config.toml
n_layer = 12
d_model = 768
n_head = 12
n_kv_head = 12
head_dim = 64
d_mlp = 2048
vocab_size = 16216
activation = "swiglu"
norm = "rmsnorm"
norm_place = "out"
norm_eps = 1e-05
positions = "rope"
rope_base = 10000.0
rope_fraction = 1.0
qk_norm = true
attn_scale = 0.125
bias = "none"
tie_embeddings = false
parallel_block = false
init = "uniform"
init_std_qkv = 0.015
init_std_o = 0.00306
init_std_up = 0.015
init_std_down = 0.00306
init_out_by_depth = true
optimizer = "adam_variant"
lr = 0.000473
lr_mult_up = 1.15
beta1 = 0.95
beta2 = 0.98
lr_head = 0.0276
grad_clip = 0.5
warmup_steps = 591
schedule = "wsd"
decay_fraction = 0.346
decay_shape = "pow"
final_lr_fraction = 0.0
batch_tokens = 131072
seq_len = 512
doc_mask = true
z_loss = 0.0001
train_tokens = 1098000000
steps = 8378
dataset = "wikipedia_en"
MLP neurons of a small language model. Each row is named by its layer, matrix (gate and up: input weights; down: output weights) and neuron, and shows model dimensions 336-431. Each number is 500 + 40 x the weight over its row's rms, rounded and kept within 0 to 999. Numbers have three digits each. A neuron's up and down rows have the sign that makes its largest values positive.
After each neuron's rows, "fires after" lists the tokens most often just before its 100 highest values on Wikipedia text that the model never trained on. A number after a token or word is its count.

L4.gate660:474540511501494526491504501553484507519557543486601553525460554486527469507537486463498493510419526535492463506449445445494572541439511484477407498510464556489494497437475483456535530508519454525461494518530484538525512516492521507547525504489505584485542437462462506499511526495449500595
L4.up660:485537575498512467480524482441560512475548494518561520513550558453477619475471481504493503444425499530470520484470482527536491579461513525544565482490531500428434537483386539432529549570580450536465446517548522486444498469497544456439472516506546484481502523499522473429496557455537545488
L4.down660:444456496504419516477501463473570520461458499502543548509541453423504523495531477473589471544458442549498475411499517468534491495457480560528484505470504470522511550521452523524520504552503524499490492523555477507535515515476481473467441599510542487487521486465629551458507440585481462504
fires after: " |" 65, "|" 18

L6.gate938:538462409508497457439530473474538486479479469483476475505541516430454464553522490428505518459438513502523504475482435483551529463512537565522458494481494539509554542555453502458439529544455511464531569547536562526473533516539550537413503433534469522518519524482520548553502533485520570525
L6.up938:471524465557492505598435460467411439455499484453515554479427521525494408538496416541559533555474534449566485489462451547447498487561477436477549422540445514467520556464540511495530436450496462482489490462426522525478455428447519427492499510488529513482526547556507475483443567485506604423
L6.down938:472511468484483516498542497497510424574479537495467520493468459506524502452481466517465534512520497485480448591499500499517497495499475502509480547496486545449576476491535555546514498504532519531499425518463460464445493517527416482516481499497539471509466521505535430554555496551461453434
fires after: " " 36, "-" 8, "==" 8, " Par" 5, "00" 4

L4.gate1769:513460478521550558495549466417497500512591546493451449497546480516452509505515521480519446493458477486519504511535561564514455485546507506501543522516459503510508551450528535611489494495480496478459450535560524509470519430583465566524480512505525417476525471469440486443506517489536477484
L4.up1769:507532516474456419477543473488502467499461531599425480489539487545486532489493513523478526579526526585484495487492502567487517496520498500524426512455465570382508489472479521514533472479483531498517502498511454476456460498499490544531502491580514557469510474535509497481488551534433492514
L4.down1769:486584483505454576445442502478523510525509551618471434496502544483467585541475462441555489507499507479478519470551490606546474537512536500552481499477547519504468590494474488517490458482552498494479432492472454451484483582493446517510530464516487503517507554552497551494459509555589459452
fires after: "20" 58, "19" 19, "18" 6

L6.gate1653:513519480555509550523522480554479404524518424466551449497532485548547529584502524463551475524434385480486516459470495565493545476423453454565478506488483489556511510542470479553502492502482519503510506531580442530570507533493539527544576466497518506507498495574501447521529493405508528468
L6.up1653:429521537532509510472496514520489481479584499492563489508563550497521555533481484453497520537485477500447518509459571481569543520498448518536507542556488465536545552546488474592553537512504533507549485508435526528577451463503499507486500500538506512499490513478604518501456457454545551481
L6.down1653:543504499518453493505446544590538522547491459490557461561474472508451491587472532493467521502508540517467470507451565510556472530499545502517491435550515533497507506504531439442464535510508483531569478463431474492531507454464459427536531465558459501480525510411549604497511455488493550466
fires after: "," 68

L6.gate819:505529561511520529498464522493556493490582442462495486456501499485488471483505554501567414542466512505484480503554489500517477427442549533575381512526583445478495450489449431475577503522505532565444493469462495539584451490531538490495507519465556511426499482552465497518502511519525497446
L6.up819:536509520479489510496445543481521527528585469429484443438523520471599497505517498484521424575491535531489536481559452508510498437488533484484476503494534448455472467532511512534508517454452500524488533483502516475543474516545516497526516531535526464323503448528442461497498525571536500486
L6.down819:479509497502388516519491515501497510483499539544500526523482502467494489489500506503517500492498503484486501489480492502480509526490495528475509494510491519478488495501498497467493496482502514490511499498510493502493499469486498505518509479535494505528481547488507474476511478451481495497
fires after: " |" 23, " the" 15, " of" 8, " " 7, " The" 7, "The" 4

L6.gate1545:501470533511498497513526514417560446575528492411492509476499473550481517549577493514556546486460480590526542520503500461490574491506509413502514482530536510521446524466464487503520573461464506516406522571479469498504518493538438600485520501523536488490526478577523562533435512428594472500
L6.up1545:488584448544440573499483499470409513405401479447492547464487507516535518523496486488547493474456489418495528486451575410485531528494503464522508484434521488565506468462472494507495550488521530495580529535497464512450445493476483501511523481566539527472523454549513514532490581474557503503
L6.down1545:513500513505509506502523442494536398516447541443492570554491494474476508503525487496484470404507530511544514527558473546497492575455498472524546540476465480452500520570530538560458572441472526519597560503456496519394481520523566472557466549509488492500501535460508516473463516520506478566
fires after: " the" 23, " " 17, "." 12, " a" 9, " The" 6, "'s" 5

L4.gate906:490502545470478486487503504487532426457479440445443476462488485458452532486449512474522544521526507555465544510439481442558469480409518505444460541566579479490512499539475495519499514417400529505495515571572500515505471455480508617493487485483479477516544548513530481520455497461549454496
L4.up906:456494501456525514506498522482522472450507580445461419491542438463467478465489521516530503478499474481440558542440556512579490519478443494440507491490568432517519519551498476531390399458545555476502491530484536557454496460496423597481514575547459557477483495543589518509488513514457490445
L4.down906:484511481430446540567514489412490610506486513496475502545609533481542486508539438538490531501530526505604512512555522495523499493601463487566506525459431525493501507471551521442525471480521537546489535453584516486493591559456446415494524579521448517492403492558478436556518455511491593541
fires after: " " 45, "20" 20, " |" 6, " GT" 5

L4.gate1504:493520528519468473482534536488432454477473490602417541481468511578442533453526491481513502494466463458533477502543590505427527506531505504508469421519524485519467528496471431490505527509525523464371433482528475505419506346517532571530468452533524489478507525529500450471488589487496518440
L4.up1504:498510491527489507408463429463447463462467509464504473521585466487438538555566476553526453580541486588481431567452543530496564484555519480506500501473514546509507472508444530509486449444500469507486481461469542401539494478505497470495479481528433475476435509507523478553493474529515455431
L4.down1504:479518521525497523464491455530480464533478532503467447509519473573426485498508507509515513571499577508500522594578527487459522490434531503577457465484490490521535502517445452528551566445495588574417506560425440527539549461506484487509555505514488550493424586512429495578486524546518541496
fires after: "20" 68, "19" 24

L6.gate1153:507545510563526568486476505464479528509466501472481481502454543566503428524469533430425527499490590413572486521518557482529475554501614466509515442465484507452500531476480495461482437519446505464458483535606495518482504436563459503495472464561529518444542465477531494515475541471539479475
L6.up1153:497520456483476481537469447448503438550431514531450482462469532485551521481480469566525468568484513559451522488477414494532553453561452505454482522532576497498585438508514474489558578522520533458458490506407472484485541418463520433474462467465470479496541575519471500527525462446495577504
L6.down1153:468502562484337530562524494417527558558438511543474501426478505541468413522428492527448477568508532435521526481510509521482410483423500519501501438516421498526482480451431472544529464521484541471488439459559552550493519520590458493533541452478529505511478545547496508435517526479528439535
fires after: "20" 51, "19" 22, " " 8

L4.gate1124:545520517502561498484537439448464529451573516451506436558553481505527517508580555485514551583495564551530500532460530453579493455473541454531530480539536516483498428517524423457516540504425482542576454538474505545505522506432531563512474440547458542488484503456493433480494514445485558530
L4.up1124:479547501479506527526546534499513474459562535484379530474505511483432522473510472427455542523500481504520520495462498552483513494517482524526601410454513473539497559424524424484510448412511518479554474530559542419519490467552554524501561434540522493473533458547454501564468486491498482468
L4.down1124:449408459500448503498486466518522534507494549528413569506446508466468472530474499546534488555457484542498498533478451458391561506514548509458492512547492441592487540532452471591502460469538531498441516445541517480500531484514466438565539460441480487490538561510499529530503553502492409565
fires after: " the" 35, " The" 21, "The" 10, "," 4

L4.gate831:501542529493464508459466441521522444487473426423473427509463516487580499597460541519538516496468494488543551499457523486532540469507448448494474556482557520472475523564481553520505514553434509477464548512532561472463501503526451557447534452449503467538467618550510476442488445527476520495
L4.up831:492498520551456508499461553523545474512530459495510492510514439501475583525452520502525513526448478514524550577488549530481538415538571566510582524452541504538472551524514515518502471615439481482458493442467479482534482455451477532535496442416488475502484534528470500475496477467509493446
L4.down831:492483519461532497548510570499536500574530568514509495445502517530551484505587514519514470575511531579457510484515497502546516493453546507554550431487523509623484483518569464516529454483519446529411499482533496526525533474483499455491529482468534501480537531441473537562560483522478548477
fires after: " " 50, "," 9

L6.gate622:443513527527500469484484473488409480478504449469523523567519461498391471593531472450510576568476504511526447514566556530499434400464491493557510512522543530449475536508441498518519542538494467530435526478524553456504575548504483504588514553489522528548463557528474554507497502482527493480
L6.up622:527547435489475502461477514567515486455496489491408498487561504523479479548578486537457533513490546476454508520552431475535547452509478476531544415518548585458499535486455529523446457481538467474496503478504589517469489448360529520503531475419460497538507508488482515492430485466498493446
L6.down622:519500472599474521518481497534481531498529457532478450443496536515470489485490500461513530523476460433504523495391532488495515473481490519404509472535510468494521468522540489504487455500484453527456426446508492562559538497466515458476471520533542522536488468532502422512488528452476483430
fires after: "19" 41, "," 7, "20" 6, "Fran" 5

L6.gate225:556600482564509476521538465481505433506549504541490516519492475535513440543545527470523512547487476510554453519512401538482589451482559491483474445494560512506481559457436485441481572502489595391572510492485497500474467498521530506495483440526499528524523544531421492516529460468502426514
L6.up225:468453508439454523547551477515545474538531472509516513492496462490472511510479509523475510497628462488509527531491454491533504497561525487455549502542442493565422487420530506450499504538417550492506477538511576461449460519584477501473539507542492495468536506416462474509498491514478509524
L6.down225:482407516480425472486535528519531448495569487517489550435521493423545510463491439472514530518518456488550532529392429534500512535558471481522537547504453521521545525503562541493477477565442477550453519518471470475492458532548507477471484497611532437524470529487468545455511507488444496454
fires after: " " 42, "–" 19, "-" 6

L4.gate1892:463529518545579543519534458528473461490498409576588553508495502532537507522521484505495436504556490469585481510492487479568567493451429416507458532601500483481551469475436583536534525509515553453497504552533512489515427489491479554489522429527511545450545561515519449507476520541409515458
L4.up1892:513541541555554520506538545474564498442413452525473548450494513563519488502536498509446505552446539479565547527466497481537582483482494490564579487507526438466540481495507504478539460505477500496457504441510439482559505578525499548523543493509546575541474486481508531500532570496538515406
L4.down1892:484547527564548445535465545551513514458474462534440519520472458537466442527500509507448471572530542499529477530542556515564518582498508573448561529417525517514549528465539451561501507496482498531436518504501472491592473545518491564515498498478496476618480489492539437519529526502468490420
fires after: " |" 41, "\"\n" 13, " " 6, "==\n" 4, " |\n" 4

L6.gate1325:500500512496464481456501520511466514474485522553465444467571473606509490475530461494466477550505520498450506533471493435508497440486487529510555539497514610442526454490500488537484490531565535543464558513469476503476560420485511508562500465545479476464466501432463588473468521505509486568
L6.up1325:500442466469478569519456509414493465501575567498473493527521560589494432547597455518539446433550491478481588503478465484489525456476498496463487497432568534521520472534456501519526570495513466545460522497563511482513456473465489476493495524487537532452509471526454495446626509497502457476
L6.down1325:521518454477406501452463510544540515588490507490578531535575450526449518469429435557487533470493466512455557559493556478459550509546541458509445452487441481428540456484457514522498473503483539566457525441473424517519497515451467449511475537463451500485547529499610536448485477412558506467
fires after: "19" 26, "–" 24, "20" 14, "18" 10, "11" 4

L4.gate464:490462448533432533517470493579497483464502493518538544477554579541527557514487490496404489485520517507560469489481518402505446557457497489500430493530508560502536489577478511525518528448486532524515535549485468453484540485492484591518512462556499510522502544424481496565526535493503503450
L4.up464:501532445522446524425500524506467464466489519484504421568514497450445443470424485484507570524510517468500428453491519511477481497469473497463468517504447583474502485460509524502520512480507502481497473518441463500564494497461461485528532500538527522497545498496551462466477554516435409446
L4.down464:498572456516505598493480532459496496426487512499528484540452532478538523471477534500543505463491512520437535479480490500491528502529450494533520543548500531520517479541456507518519526571499420522500582517418484513502498568511457492478429468500501506496536539472478538425494493430465438517
fires after: " was" 40, " is" 24, " were" 17, " are" 10

L4.gate2028:498519482581536613482436517492470473536505536539443525513561487521526513508558517454479414569536475551513502419538484497574451500483481546504482528548490476486515472539437469546455522488546478460459474498551535505443560566473644485506472496508538412461518488572485467501542545514483518473
L4.up2028:550470531392459562511493480543424517548558537518485565398514508517451503477534475528479475530505499443592490527459560524460512494495474500509579465492461485478496530447451518565500446537532511477515554472494478504455514492533480401535518516470431531486495483466438459518526570495508510578
L4.down2028:489474512518507466538427402536525490515511486513534540414511532535504493406575499528494460517454514468475504509413496538436503504547521542493457513499411480494538484517477519539571521438465519517515551466503489563505493508497498515517508550522493466485490545518482491515484561444500495405
fires after: "19" 47, " " 14, "20" 11, "–" 7, " (" 6

L4.gate1245:484497466519447496432442495498518501442554420441462474459492484528433474517546542476491561524453471490507509572476487498522510449469531456489477409436538528483503430461520526494514525510496514533480515542479481465487522551555575517548482476433502504491491451526462515507480548519513453478
L4.up1245:492574502521502449519532472466505483517525558482465473480534549420504444462500528504515485471570485483502452488473462475519477495543569514405545512552529470511448497523561516518491500531436607507517547527574565546464473481404428569494502494460458556533494465461483510527473482463506548542
L4.down1245:467530437537545502492520511510546460479566444468488520483541545507497471554490537481532506460588498513524521463550533472532494416421515470475484512506501512528531498556500478493496510510494511539500526543522530520493572534472598521532413475464485471426450431490525488439458524458510557555
fires after: " " 52, "11" 8, " |" 5, "14" 4, "10" 4, "16" 4

L4.gate1826:493517560501444529503534468465560482538462517542491497500441454513591527555590506478552460599575542457507464525522517493477508491519475545472449450537476553532476538497423513494458426534468386545495462399536520530499460480457461533504526458461519561502495505537462531480492497503531467452
L4.up1826:489434506491500452463473479463479468514485471523496482540517563452456570448530545512537389460595542521511464509489576506494544519561491494425473495510491533450566421476426514477498504496439414552464453528567482574461582402450432511539486464513481498557516521529491543533442523451471451557
L4.down1826:490488463500542550490536499506468458507526468482561411547521497458509474522408529533458505494449481536503565449510541509516558532442504447562483509431514459461464563538455423470555490466552510504495512495461445474500514501568530492456546517560487467472529518559544473472519543488489532507
fires after: "19" 27, "20" 13, " was" 11, " to" 5, " and" 4, "–" 4

L6.gate1793:465477541545546511455513514492478548482561517485519467530467536506555488524536576460539458458556552448495459579528447529508412466425562534464422524458501477496481512502439484515506448426499487480445497501528541480493499560556497509453527493420505536500501505529439477476515529509533581440
L6.up1793:481489511543495470464518530503641439505520500428482502516530533496513448491542459513502439483518499474482480520528495474458520523489506538513493558559523492458460512502552451496500483502453489490504604538487567544525505492380505424555492457520548490486498505469523554543501434481481564519
L6.down1793:463482408508525514556519480466558511526468528458500521547513534520497483509480555576520504481532523519497404470488532487506463487485528548533501472474501550519468546526517446517490433496491517498555422517446558538411494539481457519517497475501581539478484587547495524456511461530469571531
fires after: "," 31, " New" 16, " the" 12, " of" 5, " Northern" 4, " United" 4

L4.gate239:460452508506577511512487449547432493488567451535474494490483457514514492499563472511470514541519495478482541512490536499485470495440467476532572471450528482509506426503529494518432486443491478513432433570601525502491428565521486472513503391486486574466538466482472511456517527461553578501
L4.up239:506560526521479426396530465460543502455515468552522624523498460517487509513515486554445452414425474504534481539418520540512514497486563506509501492528530405477514523541473534515496505507442478477598564484458417576547459458441563444499536536504542424532541478490543530458496461459473459461
L4.down239:501448527523443457505509496517494473575475516498483475492519535485480479502501489472538481477516508517507499486510492514524493502501536521485458529494527500472490512513492506466534513508515529518503509478480467500479525467458522474534509501498485498496486499498523488461511516484435504496
fires after: " |" 46, "," 4, "-" 4, " of" 4, " Weekly" 4

L6.gate1990:609533537542514472457544455505509524510532464530424531407500475479546486518456579481473530480492458542530532548513529530510431526466528510535529482538518521509493518465518529479600558488490521444412555524533494510516477457440548490474542436377587504512435442507470474521488531490485445459
L6.up1990:575465530529487457459472486576499529495518477481465442487517600551457495477454495513495494452524476451496453548503518488546475521504531451526532504582453547453438605526515568482556439527496502430452505529481497459469485440519478480481452487490512412482503457584525473464477435447551472525
L6.down1990:444495532492430446450493492572523517512498480472435479506476533431467495497452511506495482510428528395523451520456523533570505488515576603509483484519574522435481496505468448472478521547509486455519507506461488448512533465491487485504452580553429537570512489527565508480535491506438495551
fires after: "," 65

L4.gate476:460536494539530460407517491470493569562544562446499486664482414490472465443451521478502553496593479488487509507556541489524544542473536492545484519501539545471522502476561498496497533545435584454467470524520475513519420499516532625480450522538543494491538488546505486638492477468417505552
L4.up476:469481467493554534523543497488515471508520503503470571534451464470542495519436559535480523460509526476533468536500474477528551555532498536605534482408480478411561526445494557478520466506518551424513499539518506443500487484440443574483469485489531487491559475522507534488495499466449474518
L4.down476:518566503467467494572404483498486473536488456510510507481540521485461492496514445492501520497498490569470454470427559520420486451500521520457552540557480488493527561602496569534450537452537507509500495489522523541470529476499485462486488514445493519481408557505472473483475430531534487566
fires after: " " 45, " |\n" 12, " the" 4

L4.gate1681:514443441481522527481536496563542347483480585549527588599521539465516499442538439435509451520503461501551507498524438532460520482523471478501517445505551477422466463482494432399499466484415554535374581480397579467523559518457584501574574455447476496486535526505500484492464518483439602458
L4.up1681:509590492438478503470507515490474509524539569431442497487514549521557400570527511489478459588558533484520558588567581515538500506574519571567473454473491508445487517525505521436513496453437525506489502532511560478499461497515515447496496510532488399478517474478481524478529489455522491479
L4.down1681:486535521480525510497565514468492492504489543546457521518527498486515458509475498541525496533525516522471484474503536529521530439530480574506562488449476461429512583506477448459479477486576487540469565539474551522502513547487476526515484475483468489524499492482550530467449453492502557494
fires after: "20" 13, "19" 12, "–" 11, "-" 8, ":" 7, "18" 5

L4.gate1668:462491558513474538505491483448491455489522454517505517474523441558534555429548479501528545561468489430529432527486400532509445495458504538486499543472570497463498465538422505505414577583441620416402472448475465488468470451470520533554525505468452530511471534487529480436486469396458547554
L4.up1668:538515457474480536528526514497530492494474462493537457478477561533516474547475511523517510451464470508470506477521401475492458436459532486556627503519545369526550454470520571540508563477457534537518520495468463455484547523513574505458497463433511502481491569539541434507442505518558515519
L4.down1668:533466540490538565508455512455526493520484442511420577492521494535421513441502535479534541537482532540459426521420533581509502545577454485508465470428482507508551484494382521577429464617509421463521530483478505504515492493545538492521496555530388509535549514502460553505509482493463486496
fires after: "20" 21, "19" 20, "b" 8, "18" 5

L6.gate255:506538541554501514517403443520469477495501511546500488515512495490499567475522519447504425530528436523572557526545544450419458479551458456513502502526463493461484531562481520577454489550458508489456560484503575460513498516516510506580537458574435551506476521512493524474512488526528377508
L6.up255:536538453513446537433509496501555433557468483490461510530552513500441457576498496527532532561586544495519468550549544490477572533519552470483482560566483500429522387508395462483493505488483470471518457461431499477490445514472525489506475527612504556511510518535583540519447471502530505496
L6.down255:540551467539481490529518551472500503547502485490481477535485395506504560477426518470468519461544505511537509535512477507565518493529463535482524467500448509471558504516485483403544432486501456527493522521495500565488504531482494509464480497539526518438503603531544443481455498556492494468
fires after: "19" 48, "20" 27, "18" 19

L6.gate1571:495457433493520504494505477526559493541557493544529495480496563417455452472456500456418495515403509527529538498505473498505496495529486525507545510478507448544468513467538459524475521527457428471500518495477485526514496572547457457567486462468506463496500512541511471499505544500476443594
L6.up1571:511450503472501435514466526609506549490510506504511514447492586487504470494473522521526597509520482534499517512527496440512379486474491527477467509523494523543483525544656485459503468503496487498592524496517496437536572447513471524517429485509466476519494525453571489454495485485546493608
L6.down1571:461501527496468470431547495512493440474534500515494476480431487517462502559552480490477543464532518443496529443490456469546526520462564463517454500482543477436461545550519460514566504495524471499489557478470505466504479476491564582467524522416520497487548511533587492538536539561524512537
fires after: " " 33, "–" 24, " |" 11, "." 5, ":" 4

L4.gate1971:515489497472466582396443452447509508565529504470512470521469476488544515526537481488505478575512499534481531492532538438492513521456525525512436579488523571449446449480505506475520519521497549453480484499654602501547464530527552575459479470464503487477411483552506463476584486451440487501
L4.up1971:530511450508503575467458544479559495460453516513561572564492508492506456518597514499475510493514508474514508467486455446402570489469491547535512507500505414387556540493480521461502506416517468507427480564534501452458517483497535465488541484514520487501557520462521486493467597484627534467
L4.down1971:498531531502471511491492448539472493527482492504548518386503529462522451520463503476473464508452515452449554519454436559468530397513481555536481556492536561497497566464568521602595509444460582484500481484399524564510471515414499453526439520444466389475529432506500537480450545414489541525
fires after: " " 30, "19" 11, "–" 6, "12" 5, "20" 4

L6.gate508:468498479478357528459518437447523502542560502416569483529474484520445427510450463452513440481431536501419465500508449516476479560504502532481481519521480485513459470490456460529418453452494534495465446479434469549541471543455502509511562485482527530476538485489465506534486465470456535477
L6.up508:534531465515553516505425499477491509503600590517479529527490553553534544460518517461431525542499518499552455509574455518484442523564491549486491563557527543508439461519528499475509466565512428484436516531515559434515543500479533437527522477552467435482426578566513527471485484588515488477
L6.down508:566484552475488494416471525535462526543514511511525514510527502533491530530500419474524518511467468540557472516466557448489546543507520419445563443523508505541446522477414509518523468535519525531419512593551490501490475496511502494469483510485452455472489591508484545496493442469519521472
fires after: "19" 27, "," 21, "20" 11

L6.gate1173:512515571562476544468466446505470497438495511444555526565524513521474503538446404434514524546434447537528555512448433443468460442430529486529481519458423438508549422452550466434470504500444502467488484502537569470596531481517509470479546458519559518440493474583461491514463492533434512532
L6.up1173:465524569537501493513490462473478500482526559460485470494515390438543511478507555465542396471516511433561558507505488498503564551489508474493485574491498522464516499496471415544541508521478463467439467555472531503507562474485534499446492458560463462503540508575438527519498401463470446506
L6.down1173:560503511522415448477495528480513490490503431436525577471490465493425516588493474536529474451453439511545535505501456483524493457570520509451524471507502484470482490407544533438520495489458531468536452457501592495577449495494513522491540477504475462484525508474562529414499535508457522499
fires after: " the" 52, " The" 18, "The" 11, " m" 4

L4.gate142:500545547589515465519542518492520515549509518467486497496418509462506545536446481486447492486484552528515526462431511523546462518390460445493551440526568516540622467482440557520567529442495550525465519576522490530462532540494568547485479437415497460591524515495516519502540536395478426460
L4.up142:491476489472446516529511467425573512502578494477446488488508501528461534522430488490547512532515521514415555416508499460487528493455496590509543543506568538541512472588457551558496473481444553510604553457467511457534459551532480576507442530485533560477558457518487499479532496512523547498
L4.down142:525496483500507498512538531539595507491470527449580499544578465512481566503486514427495581522501447544492491475431484484477500518456492601584533535444476477550493483509481552490585458469437433481489548501434534574496463513456526508519556580535545528526468448502574480527516495460408576550
fires after: " " 59, " |" 13, " as" 4, " the" 4

L6.gate512:466498432515488525448498517492535463472528463489512551465520604513426506502476485427554491459504482488452477506469492503542538547549445398493483545506539564488517499433477484480471563485479502442500440498506472480531515468476505567541461475493575446525473466507515479474463495469533534432
L6.up512:594563445488460416503442547480523525515501510500573497418440506427495499519492490454520544496503527532547488392463494504498451624542461488565453500478500532439450539478494431494582398551534383474572487525428526449445541463546554500511436497569534507490543552549476480623522542492500488507
L6.down512:481541501535504471498514503550507496516516571535543486542401507458450484417442504492429519477518547529476476516498507459498522554478495435521473493457486436571608497506443562523492539522503469506439541482492558560507476483445504514477511513468455518480514596479484494508550510444526465521
fires after: "." 36, " is" 21, " are" 8, " " 4

L4.gate1490:546543450557555474493517517517500510497461510509488527481522456511510497481545561482491547503454447474566517536472450465536442511490510498538451490543478519519550534479509541450499483503591525479520495506539484564482475543547586495443485440584526558512535513446437497532413445462488511506
L4.up1490:448526510515497479438508537455455539427550465560484504534550557512510481525512454543494511515467426517549514505466559518473485510586455490500530498526467405459483585546510478454531559528505497513467501448503544480554449507470491464501543501531491477486475533446501493473541534429482481505
L4.down1490:503479479505490436497488519503510459398529544508509491489556484512482529432464473513475542489489441511528444460538508535485515478550452505460513579433485464552430519531524555542548501503539535510427543463473482506573492557532574413501486546467448473485487524502511425482469432498422524455
fires after: " |" 40, "|" 14, "-" 6

L6.gate471:477493434487401470484545515444487448499443576460494461552485486485477522485384507471465514473434485448523496445486483490517552470482429490491494458528524556518463535554460492580526521433511546454552547557468550549460577490557572549502466477453506519494508503550455448452524494479491586471
L6.up471:549487507502570481555566498493500531513502508555488595544500464472417514434508584528529515534480517513542521512527538515566486433560528515541484483456512495381485487497482542522481546523468497402507504545493532448473503484538448592576494532532481514460471495471480535454481491498481467509
L6.down471:532552532535442480545548443569548511535506484419452534510499534507497510449505486487517520532485520467515506488433554498505523497519566523495475514484456450464495475454483491511501535446553574501473483482477516595472569457519538559508421455467523484511501469489570535483526545500487516544
fires after: " " 57, "ed" 4, "ous" 4

L4.gate1782:541468654520503405449423487486497512504480514506467494523480533573450524497469543472518437539435501500504513559524592575436412541421482489520482512498507477552466483478439465575478485556465516474455520600480431545543520484581477494521472474481488518508510423505434537451505518512460472521
L4.up1782:488531513537531437498480557465493528525512522493533556532433521477501434478485515499503514428459508509473486535543614556505441537498546549506484508451426496498508513431493521430477452495547525528541515515624458533454481450517528511522481484544530478530528447478436519475567525530521419520
L4.down1782:495490495562494574529479484453552487509487456449483556479422436500508474516452519521490516477518521534532511490496477481466500491558509533497444532471489490489522507562518495452489449468455478507516522490447497507564534487574507516417526528501486475484499504506518560493475514474484480488
fires after: "20" 27, " |" 24, "19" 12, " the" 5

L6.gate209:442523434493468521514513491538522472448484454577464502492465470540567457483579513469555525473461536544558429480477441449545531482448523536509437501492534454550474480472593436489474534496435490524467483506537477512449525443427555467494529495454476505446500447431542488538442475492437543493
L6.up209:441545554417483557592514488535552447540490471474499536404482551498497506488431534521534574499506462433507417476539445511551517525468477544567483527542471510498499455500545506518480473455452480459478492533463468526539538512523477573531511528522516562536561516453530492458557504461544520505
L6.down209:452440490476428504387558491494499519458467498519488519535545489505447481482506480471522428486496574445494543534480467459486506483426500468470554487491509544550484507471514408512417487490457491507556437518458496469505485544505494480534448498504464498467509508514480450468551499491499434555
fires after: " " 26, "19" 7, "–" 5, "5" 4, "25" 4, "23" 4

L4.gate1570:483518451448522459507460448531479504529617473547571483497440457496519525449470529458530503553464511504519538528480482526527490481497490546467532562524554448459481501551488543495533461599514568512556520572534488569540568599549448510499536440488475532457550517449499498495426537526513462483
L4.up1570:501575489514455484472467540550452544496619533547513515531443478500531448432510541493494504460450542515499471575496585516508425533494473476514548513575459494457505477507514465416440449443576590455553523533532429569427526515501506505494558485540481461479508531467520516477413519488455462511
L4.down1570:517452508491489495466532518486506544516552476513519475482544540527562512474544479470514518468493491488534474479521500501529505497534503455517459516545500499511497516519535490462494495506535481481509472492524509521457481490479518490494505495544493468444519484558495508511518522547494507516
fires after: " |" 48, ";" 15, "Count" 9, " L" 7, " " 7, "\n" 5

L6.gate1552:469446392498509587536501466562550473395549457514477490554481525494581517524535483478528542509487471463514464474418439483497523505470533556498509518475502482496432514420518492521555500548432555498471566475480490561523467537471552439439487512543485503489502467507555487544440558438481497514
L6.up1552:530539428513466457485448501556562497496496524492489473414541458504466540498528579535451453568532474497592533429574505581506519520487538493569525502470503505532447499487521484519488524404541453538474496500463512391517530515499558524523496494421546440446453541559463487483525463528572475395
L6.down1552:476564484525572463552438564474543439484501493512524535480424514490415431491519533509482521469503520540495497463550463541506477534482537533526534508516514435494514508538532429456487464512525512497491464488489460501442525476524551437474528495518425469429407520491539542482505553514548467524
fires after: "19" 26, " " 25, " (" 20, "18" 10, "17" 6

L4.gate1122:504467556467491492502524519481462528486464488497478471520509548574540523480492508386526440475489502502519533479454468488543409482434451535513503454499500488492515484465486514564435434516477528516417488535563460534495485504502575512563442465525516494474510412438466483479522531526425413505
L4.up1122:505477493496479595566504511459503539530610481487444491479497532525514498502447496520449546519538442507486544548501499469468464513518519510514484502522625486523482455463506460594523514489520496468514444580525525506453481446435517591578486496530439467482466514528429474506540472549484430510
L4.down1122:546531393503516591515463473503484492476505477538598494472501499547487545503502461522444487567501466560542506534454519476457505556535421513467549492525502519521564536420428505510529546400509486452466424482535553545529520596545542521618531513513482452480465509534481486473560501536525506486
fires after: "20" 22, " the" 20, "." 10, "19" 9, " The" 8, "The" 4

L4.gate333:535510581517456530497460504454450487494509517563487528529456500506542561492494530480521463504521503510525535503466548496502516502472450453523477495493500525424467534544500470479428405524440475484513552541518439475475518549529451488500546454479546507430487518496482468524495518462472470494
L4.up333:452446582506467598471543509401455522507507532554526486457463526520489559549477520482554430475502498527390510474472473452464421522462554458517418502462496485525538590484485434553490502504515505463473541417499432509439569472478508568555515485601532464477542536510435497486526443483474461454
L4.down333:555459572559493512505525519486461516518479526485482451499404537531416514567445555447550461471517539473507491497461502404514521543451542528526487435461489518540555701491460525536494455474488486466512517456620390559566483451522536483520480491527498411452507535469493511538498440467462545506
fires after: "19" 48, "20" 47